MLP neurons of a small language model. Each row is named by its layer, matrix (up: input weights) and neuron, and shows model dimensions 0-191. Each number is 500 + 50 x the weight over its row's rms, rounded and kept within 0 to 999. Numbers have three digits each.
Before each neuron's rows, "fires on" lists the tokens most often at its 100 highest values on Wikipedia text that the model never trained on. A number after a token or word is its count.

fires on: "," 46, " c" 12, ")" 12, ";" 9, ")," 8
L20.up353:440452539491490534537492482524465462522529517505449565471424465469510501541626586499423499544454407494479536519476557529513571509495491533512502495525527574482459399496503478586427554492516444478426451471438467500466589529517495504517453513493502484437489529394535635488469527474478450509502493474625564495485487471430457538452454555438375545420563472459474518621453458425494498479456613455519498544490527420509432526577507554547463502400481529487505439380514478458542439532550367474485474613526518428501430452479519399542455533499541410506561607440478575474468498420522503415

fires on: "," 21, " |" 14, " the" 13, " in" 9, " C" 7
L18.up1114:538630481481573479495498440511474529565511428541453466451457513559432529414546525452585448539522561514462494507422528560497491529435471521492496451508580567435423548507551450406487522479487546380463488486533582549513567501460453521486511512479525510461488491477498502508464537480518483479540418561500379453469549450490516544567499433519516531536527435551511460452558590585488518577508507538442476454477495473484462480532473500532447586520552542520523574588524522596517558483533498648519547497517604343435456522495498515557391491549597583514509458437500562499465554512503523469

fires on: " an" 30, " of" 16, " was" 9, " to" 6, ":" 4
L18.up526:444547476593558533537528493430476486463464428492494475542450473486545539458451440529545506491536529602503494465518479553522590469415491402452485524499448553536518534516466468558420451500509536450501450470483502472473526520615378556520503497565446448492502466598479409468554552477519435577536531542403600525565528504564404391516533489471469540563569465540515505498509587499479532462466454523453473460533582577412521484513446479520540542405552605545501477590489526520433545486440496539530456568555475514494433528540481418549455473511446525491464525412510562520406447510471634538

fires on: " B" 33, "B" 7, "ab" 7, " Ph" 4, "b" 4, "ch" 4
L18.up97:449485536512502473546534534472534498561529434562546470507429598532547489411410493542510510511412520592442523561538486546581508479456433504508432513479570530527505479537577553574521531498519514407537491403577508503494517537571523547474431605475452553512537462487500560553494355487536570492509472518469436585464563570511514559466497550483479531629427489535530586495445524516474501516579472523521557526516558538465424502468508484475466489562518501435460447495421545486503511468483539504439518503535441542583471478561519547530613583398497422564569543504471534529480540561565505475

fires on: "-" 20, "n" 15, "ated" 8, "ers" 6, " by" 5, "4" 5
L6.up1117:519506467493539495390449485495477482481475448400468485501482573479549462545532484404465553531462441563525432489514488450562497420443504514549527426476480572434505465560508419531516519606447416513494466516473508461561469506549568475635502444519558373545613555521361482477531520487480507514421437503527477603450484552506520514408537542428520486558551415521578569535469462486453647462437459498429636427518592543562564460457505425542513493539535501449511495477545497443534489447436455495527508470501631513414580595419493554518483508460445520509540501465517459507465422520472476534

fires on: "ight" 14, "." 11, "A" 11, "8" 10, "ie" 6, "Z" 5
L6.up971:392370482499538447533504471521517426429526522500524426522598517498484479485487561491480520495412524456552428580452482466545522546494528387519499559420483506483514495530443482573564468506582532509419557547502450466539443394449422521576485480454443536545448475497541548481501543446492574541429547420425506421571469475526582537516508485535489574391447496462640516524490436521507527417507570484477495478487525560463566470522432444523500518580552443530435479525505552482530430654579490545512591561495555565507565423491567521488576433416493493478433488474460484522486575495477456537

fires on: " |" 49, "|" 13, "," 7, "@" 5, " against" 4, " to" 4
L18.up649:450537539520518578526491510489545539563469465432611464459386467561549445487410526510564461488543515529443469501394439530391518472483504563430490499490511391537508575505466600488443506514481488409540599519509553533570615490423546549475459544495516496474437492543520436409534470422540435527537390491462471545490613537547481583445537531617464591442517469502531575509437477434496542483501545441548489471564490491464530494591422512471503592431573429568505592554438449606516440456547522528514524523628494417531469467461439506420480515458463512599546512544475541507378548444456558419

fires on: "-" 19, "on" 8, "0" 7, " of" 6, "ag" 6, "in" 5
L10.up532:562510497565513490516497582683488447513512469393483451513538425537529460546463482583511517512447511432500514576536559474467506371623523569479436527613484523479494442427477530444487543460498558414495528465575496510450587517453370448478545559542471522487488452511525454548568492511556426520583418468435518459498584512534526577606483445530506511436473515651552497533592537520488521469492499521554443437450509525412457406469418553403409598424444428477444508502615394526504495511597503525476540457484468450504498544540522437571472523526553461520508402569484504542541401507476551417

fires on: " El" 15, "l" 14, " Ill" 11, "il" 6, " ill" 4, "ash" 4
L12.up892:547578428525493424504520471532500394509484454557508484492523474541506470576587529476423611476536500414524489447551497595513393502457527505476491496532514560512454442522464538450430487539497562446576496526512476538515536497510459500453444594483515466548528435445467491463499458523494426500549510524471491510412450479469432488505538526631566595496488484585523537408567459480628464531501483565392408488435496435494539510476563505526555536481552565496465363440517487456580505484520499623459522521491587468465539544394475442532504505484550471542617507634509411455429527512397575486

fires on: " people" 16, "History" 11, " States" 11, "one" 11, ");" 8
L6.up1343:532541508406405527443495435402485530443363533483528568455482447568473474524498576494446472412611437502488533460605542486399528452484404464502429535434499528493463495506469431515648555560476495527488555489587507517528498555492544537517535549526558536470543405498499590452476496476521574567372536419497486495444486505446476518598508503458524509521491491553446501509401568522450487334540581489528465517510497465566424508504465564459490457488634536461551490400545414464451426488493496500496568442536516519590526411497574478406523419524445612506456576475494481504475424629588572484

fires on: " " 76, " |" 8
L18.up1276:441494527502431460519578511470502529455534539474477436565460477491438540456390424494436534527440480481482541458488541461454428504625402465531436556509540530474532515474455599435528477588517505515468350498392480524499524471585476505433510594569546458459464525609545442465490447445573542529464569467403490594478607553517562498475583438466468461516469454466589505544455532542456518453517404472466458498628494515496525580449508518528545442501547542461528490466496526547474491497432478483548491537507483517508414453419535543392446523548506523516528490495407530558459593458486471473

fires on: "," 28, " |" 26, ";" 11, "-" 10, " and" 4, "'," 4
L18.up702:474503543501404552466538423494389572570416420497513486529457390513514509490525538495522466580524490550440501531523428617469517495519512474446524531494555494511512463373496504526475519501518404476487335493532445465421586586491496554560566589513432498492470474539487476502455560482433451449511493467446560480442566542573437490468488556563427554523528467609529538556496435417480442495473501502513473476509496488535453521527435423469415430534539467475445498504451537478473482488474471502459473454452457498545538432514552480510530432504432497560563525545587568511478575437435498499

fires on: " D" 40, "D" 12, " Mor" 9, "or" 4, "in" 4
L18.up281:638551469464420505552453456538467517461498443468443455511515512514437505513543530537466545397475415551583426461493487449464413519464461590536541500435607536521471513509386547544471526491560524479498444440526520497579441588538538631628531442573449523503456420465522401522465538483418489627463511492500545508411513520462543481556500561557403493475536473460470472490501534554487485635498473493538642515542442525572530514371429588536419568521589509424506476478435481499500627576553541461532527506431498478495508419486427534586609538564560534456501493523511514573468475565530554527

fires on: "–" 30, " football" 12, "orts" 5, "2" 5, " perform" 5, " played" 5
L10.up832:465468493440470499498480570517527455510521517506473489483558461511470419537454484458440461473510484511445517452512428481602516489520560496455417578550446525516571499538437575563520505439542498510446502483480430533503597458475497538550522479492483475593613479473548605500521497445503435428514499431501465545499576492497477552425545586573588549583592417477439558451574479466429475520521553445489423457516575491464517472507515475471474489598518488572493563510619520523416477619512530543489451513515502434457532434495562568558504487496532572584509488492593482536395551510385536473

fires on: "A" 26, "M" 20, "m" 7, "." 7, " of" 6
L18.up152:408547580553529513508435535541632461533479546459566503576529517494487420572421384498451521481527448452595463512501471532508463517430441510449417494525528511495534509506426413452467540497473528441513494498507523391489533508477471565510527506534524474464439492483474549515570511459492532457515509511480441451507512580534549519339570457514452524495457560531587602507507534522441508451553484548517582438519502500547483508482483437505512480582570459520463403568472512466528516462529489511535507443472516596492521546518498453477494398421530518447471473455526528537446506492465499567

fires on: "\"" 16, " ext" 16, "or" 11, "'" 9, "al" 8, " Com" 5
L10.up967:534507468494510431488452503548511490547505522411438410575474476527518521444552432475578534534537565467461404535472532521520552488504523472565520506420493561506450615417432488548418565566484532439548502614509497491469553492549468490496517463544465496484493535453657530495503453491495599433555487512464411498494435426433343405463355450432511579527458558433418435434496572588527511478528407544455504579522376630519499503574511564432520486560522454496472550543520571565541504450452599535465532503438414471532498454453415435524374419558567467529456486551472455568441535491514518514

fires on: "w" 11, "ing" 10, "ig" 10, "g" 8, "re" 6, " ret" 6
L10.up614:516518558464544446482499464451512505516545437508478432488597478475411507455540454461631541501564594485557523480527449580504545560502414513449400621505499515524461552477490589472507546502455463468551517516512502524517585524501438485522539498493460564476553610528543498477508537508537542485529519468515455573501469499546491564465556448450448472509535536562537503577449542497482549490399503600485445541407463521495424567487486510411423518529401485443518425429458548544484481490450410489501553610474535503511463402498459492576434404522518470550571549546487491596465470519500394490

fires on: " C" 71, "ic" 12, "le" 4, "e" 4, "is" 4
L18.up472:480600489466497511495565490619398472465459509564493470502531514530385448654513554491496569433475460507503468497395525523453451499455531542496458456603577552491487522472401500427407599519522411476555520522513483520477456525512442453465451506462539481650473551580499487546533497537525583560474489445399520570537482487490412548381484533381489495466480430514478520521565492463502500447475443480518502499495493476530485483450524588562471614575548498480486508516471587506516548486497412519537470551487493493457582442458516601531465486460644543549487459459499489507522503599506494519

fires on: "," 71, " and" 10, ";" 7
L12.up463:477426573529495514445533471527472515532506600506482529515540385494509472444526463421498541383500463516480624445468530539410525513518475474442530484502505562432466482549449530534605547530537450564446453536528453454542469535500524627444425492470442489332599584456561501530515449598462442562524500529515479490505501489460453443519530568561479601484615521395599490536509474474519536447553522546508521489444369524488532504378543519482484511539447470452508539484515496400564502461555475517497497488468480505488432463421578485561540476522505467601479527452582478493588565385430531456

fires on: "i" 31, "n" 15, "ot" 4, "ri" 4
L12.up490:588450553475563531492508496607471418519474545441494364528536542525460515437489373529439485562459401538533513433531504478527455449437403538428436589494578590529533543575555506588448505513541479498474485446497508558475524454584500569420523454482561513444534497529517477527542593535550565500448476428480502522441538490479498491536517468460474594495525534416491479548560438524485562616534543488452590513457524451535519397509487480401582489400580516440491537512449526512486470450460554470486380561437521539482528520460485509568424493518423412542430508516575495474563549484496378445

fires on: "," 83
L18.up701:459451512497495474499547593662511560462529542524571462378534464485472533481578454566500561497471459570520393589445431582525475493519560533558349483618498495527526533514478439500459494523520504520528539614468578539502514590576454466543533479442517368470552514469476563489619455467419593590545512556534600575471500497457418553468532511469476448447506454559545509606461533528497529552453512520478576434551454511495556480455454488548467525520526526473528568505531541490511515470453507467504540449496504471524548545449554523391523466464494453529552613456516474462540518439525521514

fires on: " a" 61, " A" 8, " exp" 4
L18.up411:469449562591405501541541523537589467533548450515601460554447456511439532489509513552524413512515537433538479527477454496475343538536502527473447553498514555501581474538521538506483543495489389506537560607463401495647600535467498492552470475569491492424487598497518533508555555525576467459496491564365585463502423505514526398385538474406444488533601532454481462474477465404635533496537524504562452499460580447507534546534470519513552517498466470460506473549601453477539499392556510455591479537457535577560443474534503572537594526510535520559440442451555437491460624571431527466

fires on: "ers" 13, "r" 12, "ra" 10, "ates" 9, "-" 6, "k" 6
L6.up202:514514449532548465427514471524478573485420475396469534486507476430569567519453560519460477510458453532477526579506468427521478532480520406521645390435467498526503569523545546436449508509520567505586511487528519591514551454569515504487493490593475510487592572562418458504550547480466511507529544556514482444462546519510534478487604505517481562477597490515474454466481486569514554511402495503505578541445451532490515531414458473396523511556482533503597483432511540532526477431570497568412536428454561393399633514456499482551531555489485460540467545468536493469543471460540483454

fires on: " " 34, "P" 7, " be" 6, "." 5, "is" 4, " $" 4
L20.up1033:514582514550490512588568540406450482453506498454612485553557542562531410513443480473467475481568502498557432535492494509487552423530443521524525428477460501520537482491483535477595542569472576471572468557507500502415499517547501513444558547549499512443442549480571525502470548520475495423498489499421525551518531550567508477533423524472502493478480537567533546383481541453526429514505447486429485494490491544461586464498513592502358513436592499492490515585487474528595597488514481442540456404550493484508499479524636494441476496510435612462542479515536480491469461450570456452

fires on: ":" 31, "," 28, ")." 8, "." 6, " of" 5, " (" 4
L10.up361:427454514470527478446421507472579402467510575465543549578391510556494517418442496503517427506549490473535559442549567492472518500430430536463464507501492448561563493476541498505520560488523497536453643496517506451494464486506451510474528602496545464562437480586487475506548555486471539569498481485462514632571469485500444512456454530574466521545477553537492516484482520485437530440493454555465514552515577489512586529524490509509573464462561505468492461468602511573558501460396510507637415481496451480514467524518535490542518512519471571573354523500524548564478474471479451435

fires on: " |\n\n" 28, ":" 24, "|" 11, "===" 7, " at" 4
L10.up1160:443485495476472553429534504542472483573545589520468611582530475459537514522459472484410499496529422494459381409487554499543441509502442533496509525527497421574452576548462576433575470558435593460544507473531420451508550469509498568528580530442518498517558437487470421590513533541451562408496453480556522581561567567486482535524515641477441477559489574478521409425455422559455525491482494567498614446411553509535539432520540499455522545503563416514541545498519589406510514402407474468475485473434562566602578589519452564476504489574544486444465593537459535507487479500481479474

fires on: " of" 17, ":" 14, " :" 14, "l" 6
L10.up303:411509516514464486530501439429522545559406510478488455519477438461430462586413470489431586552378469509445583445494518547572582474520478496521420440518552481532468475563560485519442421550399470456540471565444495428494480503561459514559470445541460495512521525476370487512473427403560458522395472474566497463487535417509494413577475489463508546591608501454533483478648479506521563419481419488467457537462438532520498497498442556462521552526558501585559429390459604515451555497432572498568434528504502507518552495570507527497530490427523533489432493529426531560471475566445539540

fires on: "," 70, " " 15, "." 8
L18.up344:471486462618588507535554486492477498546497468395527521521508560436528512486548479412512452436529492501492565421533506486556467541504510477422476488422470527480479579564503404446559527525566561462560569586558429491443513567458430410542488526511583470422461603523582479603482452517478457517467463485496479522472458450592453416461480501529454496387534469418517488442517564521428456511489498411515589541515466549481499520454418507481433440519577473467497426511466404470524568511510522444553532444552589516474505585512548522424486532564469518497560466472462572443500470556533512490

fires on: "ie" 13, "ing" 13, "eth" 8, " Republican" 8, "ress" 7, "iel" 4
L6.up214:423567548441475459421549518493484506484563478445471414497392482463449531432525526512520471496556549502501542561600536449459523533447447456454510478489463456542476481519475557372488561553457494564522480444543444545579488501454540583527403525392514535455420526490531491471463450429537461468509522549401534508498418485618446511531423511459538457508524527491529490484442463438514592484465458517496553574580414538478499490371456498487503546456456561503476442548525639520528572534468492535475526514530430492541461485431530501549472418398513525449467524510534466458536455546378469406

fires on: "," 82, " and" 7, " by" 6
L18.up386:507393467560555559480456562498524488489520493554580457450489415476398540500493580558349516553519474491532400545482460577442463592461548539611478396517529444451481482561504467430556561540444469518468523503511513473535511573492526524527582449546435506462486413560508598521588490504452503494611526510562529513516555489496468571529472543503487435465531514515499479543450510456470546480471572523478500552546450447519526550485475464511487545472481476443438569497457475508417469531512530479502506574420480514532564513352546528513548450482592464581462508567562465606521545444471609413

fires on: " K" 21, " V" 14, " H" 8, "r" 7, "K" 6
L20.up32:424528463520516576563562463565401553494568459489440533510537564487531469531453547495526483545484479562463450491482537549494535555434483528534493410408509564488373532635425501477447462577547537596519495511532544558520495518504565528424602527552560443504447454569510500508478453502511442450419428554508439561606557539518492533502550527473508498461487574625556478465534606490451438481512458570545521490577493511492426475406459501517380455441470575466523469507520526595516571404520479501562494481512506538561510532527483516513554510548500452412570474441551553471502454555491502464

fires on: "." 47, ":" 28, " " 17
L20.up193:506510427478454493515503459499508444491478480565485522526429504559551513421540425451475550555511473486486512453472524494557548531572475542486584599484482516539477388565566440459426491616413427486556417475563479489498430580532492523542526553540555587523510501444395461494390437464563510442531466444389472508488503506530479470604446530529494522469511472443519494554524498579544527568477449507404539453522566556421478455577436527537467479513523451575482496475444530497482539459541543497485399530558585464499469501565454496500517507472555511494538484524668489425496488450420508433

fires on: " a" 61, " A" 17, ":" 4
L18.up851:539463511522453568569524476576538474443505460545545521485593444486491536505613458538448418536498436544509461617514513549483542506462590552572496565518517608518420435546519543532474471529481507520500496555514467540608517563493533571485446412601525477483383533497539498467454506420478481411525482511454517433506510509454516416548615532428484490498463560588447461404574460536488597514491529460486612558390577474526573418410558485528525450532500464456549459547531508397515546542486460557489481571410459467575538466596506681598496482478485456514469468519575593408509430519476535477

fires on: "," 36, "." 18, "et" 11, ")." 6, ".\"" 6, "e" 6
L10.up1243:454565460545492583456513439535436416399513477447510515450347464560529465491500449567538396484614521510515510544568459468530444563402488489456526545544510494478477537557457474503469568593513393547591561428479482501499462539455537473569532500495566496474482485555531520560488390477508565595572513501488447531572459468481456514553482451503537401536463559525483463486602523495482481536490530478527455468553484505493438459579542472544351495429511503503556511483525533440469503563514509462511448512485568613454422515491573564536497399456507548538440549516411448525353502522494544460

fires on: "19" 14, "20" 11, "Ch" 11, "18" 8, "at" 6, "8" 6
L6.up528:600440447494551453536447500489437563590548504516478483525526516510437579469517449456450509436451412575492494621521534468493497497522529500511505541547522472523562493385413488518494539498553477511445454539391588513435634533628496460476510506460449518458506504447549501532539474552564538607533540468490511434485430508524491495582375540486610615485525486500470530495526443583428460556499539524395483522496491507529486610469434441509570500505521444530522537468493533495558418456483491424507406404547536460496581433490500478557555466501445467524540500449516529591526488429487517464

fires on: " as" 19, "c" 17, "ic" 10, " enc" 9, "is" 7
L10.up695:451509442434538511624539493480390411543462501497409455463481455469519430596448483477496493506478474585455410543515534483469518576455508574513481604449488496508581519549442415517544466494468467567487498516510524527419485451430427507433555484548490503631500470547425464426563515552475432468515575567452504518568535544510537561488479461471464534501518606563610472500490487537546504449378458558509423508598501455511571438493512504521520571425504474460521551508443523498531491498515447476557505558529608508468582481461490519576546453475549487538482495452495390465467495477458565490

fires on: " at" 22, " by" 7, " L" 6, " for" 6, "T" 5, " J" 5
L20.up560:482540499488455510509465538438516469563499470408483527615472423511503549527483513528472462543488553521492549516446501482507489425533415523454453580443501482417420481426440514537487514533486398511565584448571546473496553435523551530437425523468525525534504341461558556490552519441534591514380479417391514593484543475589537461441464509538450515464431490469563507507511482477496494474458469498480476503461414427471589509521501516573486521513633478536553588555481505448584435471499338515491517426513533531522491547475604581485486516452498444535466449645482517573433434477430361494

fires on: " " 24, ":" 12, " in" 9, " |" 9, " (" 7, "," 6
L18.up176:469553512545480558528512490497472495415517450406551456491409399480521469491566470473449515575511580536477533442609478476445395484540533442501449546573561489391508501590442540492524470503459395493471491512522390480472503544538584508544527568571474497530464539510530455475515439428455524502506498463397526447488546508544482523519528489594471452522431452443551509543463521461553525537483475521501462442473585493589495543453467497524529476450495487438482362514436432616486544561426424466512485468416506580512509426484480547411530455587489627530525518483450578532345468444465486422

fires on: "an" 18, "al" 13, "le" 8, "U" 6, "u" 5, " Van" 5
L10.up666:508513551555426448553576511503581501532466524437562491583518443482437467476561565491466536447525542533453400487492510581504535558565506481556418502535542464458322478401545436592568570449485435494482485435519518494527415519581481534508441530576532518387596431531455472447484419562509509504536442443432560479533404472445522488543502554494542508524504492510511548515518570591564515527515454531440461470458526569456534514600483635492560484538525513488560531448571487480511514485447596470519416441413571556473615478572577518505533509500412501494552491481543537407429455439548407582

fires on: " home" 16, " led" 10, "l" 9, "pe" 8, "A" 6, "ie" 5
L6.up400:474525593500561497561487487472443524452451506435553477481529527479556502538519468496500412366520507380593547500511553566527551509434559489468446471493412611461583543455504573561554475588470573521436534527406501479502398559487470564407418453473450559496561549511476518455491520553580519567512613427399560537612520538582501461477532484565470590420485471519509534483566466551466422533491431518484527533372539540434516458474507497482469585503593497479429435517472462509635599536563568411449468534475545555499508398455507478455484507484534578506495395496571580512503425451487525503

fires on: "el" 23, "i" 22, "ar" 10, "o" 7, "a" 6, "rel" 5
L10.up1107:507507535517490494469482395542544514528551495598453463472521536544547485478557577424553591622528419489542371457500593555504535520525426522544480513437479504634457548571441529517521464492512479450517574559422542446482449465433478424521497528539502491484577526558457524537542413498509515503435499507470393475445408516498597454464522552538445488463514466500445459503500478470495529460441529549437506541448535535465575543481456492558487572491512476543488501578513561453542471560483517456542447581434490476452507509495564595408550447493541527512493511547484564537541487436519485456

fires on: ";" 33, " requ" 8, " |" 8, "ult" 6, " at" 6, "." 5
L10.up702:498532492447577490458572428533494583551447486511501506383502545454478514570403526578577521470485434480511533540510420546504489456469483432447499608445477540489414529434453405564482461422410530485435474444530491582453469526392638506512502499476489572524478416467475507464531507430386604528407466561510476489436524537564487462520512511559418488499454555482545528463482463535400439461434551474616452540534588545475440493487538453383535486583575419579450614461579500476531469483500446549544415553529451545522462443524505341471524508605508531472490470528564544577545517403490488494

fires on: " on" 14, "h" 10, "k" 9, "a" 8, "ar" 5, "r" 5
L10.up668:478592479515452527519538507563508462498449490506500481480519516482542509359498509502510561551490539503421503517399435454476502504384473475471543516492549431574438457454497527520510519511536461468493525480469504466530467568457572451541506595515571507469498516546464508521534428444458426450409539514576426461446455437516588457480506510496418502539451492445469477441517577569408502465489539462551531471510499579448449544475538502496524567490513504516491550468519554488608483545456599496537447525472496526478507547387443470533589432604551611422511576514407450441454540538492480548

fires on: " " 27, " s" 14, " ord" 6, ":" 6, " st" 5
L20.up1090:435507395589524459509456505551455560559423528568488495493568447494490464460568456485502506562565548507468499510505556505588584496560414499510461592435519417410535455505478503389491496514433533481562457499493542402477475549610548522482461570595439567504440553465459540463450455455505518546564449547523583447601480561460425490499474494434568606536353552353560520543508470517535451523507495470552542475484550529503554505447486518520430460493527532484472498504463458493409446419456578478555553507509530481509555486506499451531590445563514515540483522560535528452508518414591478470

fires on: "ab" 21, " Ab" 14, "ob" 10, "ib" 10, " B" 9, " ab" 6
L12.up91:481502466555613483527569426482468523541591516457532529529521501432373494543426435413495565488503517503492561575500624521483499546518448507473525490432499448599438503503553534578445431535591440521505545462587494495532593458557449474511402490502440456542536458517455484496527569540531566538529406479488501573438587519490491570545490520483550480556515441570576493466491456488536572549529479483468580463488521498514496532496475496440512555534549537495440458519437501527528523474474422539489542481426480424563546589532530485457551475433535521432436466505487519532553625569547503481

fires on: " The" 20, ":" 19, " station" 6, "|" 6, " like" 4, " for" 4
L10.up1209:589443409472493476515547500552589416470555525482520562482487427517474478505484431500536500559540551533521567460471464553583594526454464522456499533492503496537478519423356440449512485472482559371585516537473403391542649415483527519517482587501434535565496464453484482473467506480531541395493513552578532519477503535608453508525574546418457502596563536506518563540432466409505468528540487568555538448495590532490556528513471508524435500585531549511495546499455553537402598420567322508517522468535519498475504523524536470500509468471552457404513511528474487533529474459545539493

fires on: "is" 18, "iv" 16, "all" 6, " of" 6, "m" 6
L10.up1233:463504484639470520576588502502412564454501567505511460515471477472628546446485511553448551542509512534460517435427535563455529418539520505410529521518451577545532447498475469463528556479473529569502494559508510513530469502548505502386444553492550530496446553589470473457508456497468478587513481542548495449442537526509454508524515442410438527499485453466619550551427450497447556450485431463563549459580489528495536438525427473506507423487543470507551431544524497525439484564470521521555505483564545577367584576468491511527483578577442542555477493559551470379533479507622489463

fires on: " St" 42, " El" 9
L20.up38:429538471482489447589490591501498419459507536507517505530489502502452582443474572463487569438562546489486467429523563547474521406537479482530487548429451368473502374424500432440467499492530507466533546579580505511518417511435480494513345518423479551410501451493466349441527506416592518476512500486500457502454505563467471490478449469475503508512584453455499527576484406511467554411503497550508591452435467477494522523502473470625570478494495444498494440480494611634481501507485460533534526455383569436502489461537519513528491516583499526482410519576456509544549542553521470497

fires on: " to" 42, "ing" 15, " |" 8, "re" 8, " of" 8, "he" 4
L12.up20:437555488523517543520526494490567491434608501526511526439603531598419543510463490543595517468564494550513560473489428480396611413538451514440561533492479452562358514546517602402521582594531413508482461549529485613499550526493432450447444514478485568509470493559473476483450524451586479521616497423457411506534564538492526463463488448475495470442538466569554537502536446444521507470503479479541472522462439522552451473496515548502462474529476472511455444531543409601424551522485543477456501552450450526452433518539506536528396513529510525489425446482526488520549575540550450535

fires on: " " 25, " to" 15, " at" 5, " from" 5, "," 4, " |" 4
L20.up818:500561416546520506526428472420483543513520453500544595570431447459529569445477449414500485534543492571519458542457522542481514592389510534367495508498443471615468477533534468513530461553504475524465556486548549557589525487475552445480469578524508443519505558523554463487408442411441421464540480580562494591469472485536537445404470482618470474467473527505622551423439510495497523526448479522589477567553560576442526467495522501454491532565553424555586507639433547523486518560540512438507529526518494468586527514557491471516524519575454505485473472491498482497433511506544471483

fires on: "h" 18, "u" 14, "ri" 8, "I" 6, "ff" 5, " tra" 5
L10.up202:523509512570512572458562462397479394502570422489500418545572566501429511490569531386493612434487463490517518427461566497596530519510449496511482547472566556501516483571588539506463471534405516454604479579535400538479536520532479523459480570507578505400541463358420375455440456510445498431466463554568434434478414523531479536530595536515475474500575385489599513495587425463534515534503436476571490521538585538519500410411487491472493492524476462527503559438542384502526502518552612465505492493514507463442563480603492514499524476485543492450461498448465559492560474437532489498

fires on: " after" 24, " of" 19, "After" 8, "on" 7, " for" 5, " from" 5
L12.up1062:605508443516503515573495485529508538504586464357477518558430478400495524405525531508426461493584415517565527372455570475545481393550456493467553466476537543462500475444481520505541475446492569551578573480442544481480654442483483572557459531452374513447552442527511578435594475519616426466518535529476545521491521525550514568506442507511560505502553475539590488530501559493481466496541531489582445493533408516486565436531508536555533572494526451464475526424532499471498508559470480565383516522543569499433469487584428517508550427574616473529537449473491522522468447459442585441

fires on: "at" 38, " at" 10, "ot" 6, "p" 5, " |" 4, "ri" 4
L18.up426:509543509437526604513639450511509542567497460508548502443503511548378440464529412578482437529485506487407479597474519442509596511442530548485507612516463510476532564468492478533458461523460527545493494500510535498372540472541562460473488501491499485421371551526466571559506438516493494563479408475433509414403433554452470396526437572508518517521547592388489528512521478494549452526578552425497492553544563465516498495507461581377532503501578432548431525507623561424508554516470515543541431508442457497493530517508456465520548474559485519594476445519487521521521569557622529476

fires on: " El" 36, " San" 21, " al" 10, "l" 8, " Al" 8, " el" 7
L10.up792:576504420471469559436505539468421420551543504535492375507493456486432610528571478413560517441518508432535533470495427604493464483501512401511462401475520501433515499454594478381506570517528511501498437496454485576598508515586571512476410499454473471529454527475457527475473526471462489515510399481442494529525470471535499442541449508514581451482481518522479455464528473557514580425476483485438445478414490494580527614467511518558580469496453494500562439517504474458532448494501508532477513560419614357422532540431531478457482494421538470468489428516533438639570459522463607564

fires on: "U" 11, "un" 10, "et" 10, "u" 8, "ul" 7, "e" 6
L10.up741:652543525590451511450544527436557463545524562449556438535505482537533406465495413542518374488507502443521416448470499580426466528481553462449523485530519578502502523538466476451488431462469516520533538507520449606493507544453544513562464517469484489418479471501474522497429462423486476437477534431491527523392522458602431623521577570524477473524466498465490488502436471548539540603540503454513501463501419582581416434480562536500422457472524497472464487574519564498519558449546556540511485448471459621493509467560570611523568475502498544528324458471435507432480430489409528548

fires on: "." 58, "," 17, " " 8, "-" 5
L20.up261:598454513509552460514553543465503458427607453479548567487429517468498470479416538442464516492539429461543508427513490525542612542483561565496479504485455535534552504487511508445561554514433515534486441508501409558538604587512492528488522562490503546483510530477568541447421495477400442362452484448370479538567440483525502426565385559494462515452472592477501544454492476452560444541509522515589519561356503430510516478486411501578485526512488463579506509512559467494508485433466491509465501473558498537505517495479458483472475507493515507455461458477689491497553536573383529525

fires on: " of" 16, " the" 13, " a" 12, "is" 11, "ro" 7, " P" 5
L12.up591:458508490554421395432453437424490550498526449527524467597457425468496526443536626541526416460537471528524547456469530518420500403469549442504485577476547488470550550561498480450474559471424473500513481581499516499577454410414489520556508419493444518536551478513523550497480451455455606438553532463447466417530494508497571414447565548372478492522551428510479504541493497525505501445500496563498549566474526424513501482466536534478458555538449474525396548450566469492547495537515425476554470544478517526459587428482455525421593499517497519455425471513539514540494487546539581380

fires on: " s" 82, " A" 5, " F" 4, "-" 4
L18.up438:480518571534441447658485541547520536524437459368512467523519458479495467436552438449536545467563495564601544533524509509511472476509514569603474533582448529528498439468379486498455523470461523374480426513549446531534544573473536507522470388581511536393491560439508477550528492609557491516559452505500595500484584496621552465454448481460532550490532522532575420517570521530601483469564618502517529435440553475436483453477566544485482515507426523474603533512635561479392473477582564526496546556456536481495404516530518467488479481508474475490521546407534484512459438561550488512

fires on: "p" 24, "am" 10, "h" 8, "U" 8, "u" 5, " |" 5
L10.up208:432561515547448513469500487547535493468495513569541539480488587497511529465549504506445572581524455557479517604518492409501490517533569547549462521531511511592432366430603522553549529467454451517562531516489483503564513458516532560483462475591517519423543521559468472520406467463634484510447569448480475510486548510501567529515513491450462482503518469536508537583496535527415415557473451528532499472606494491551436467471485567406522497503508468439563519478659478421705435574573547503555506469496576548512497419488515449530501542442436523572449566523621529550536536482580449366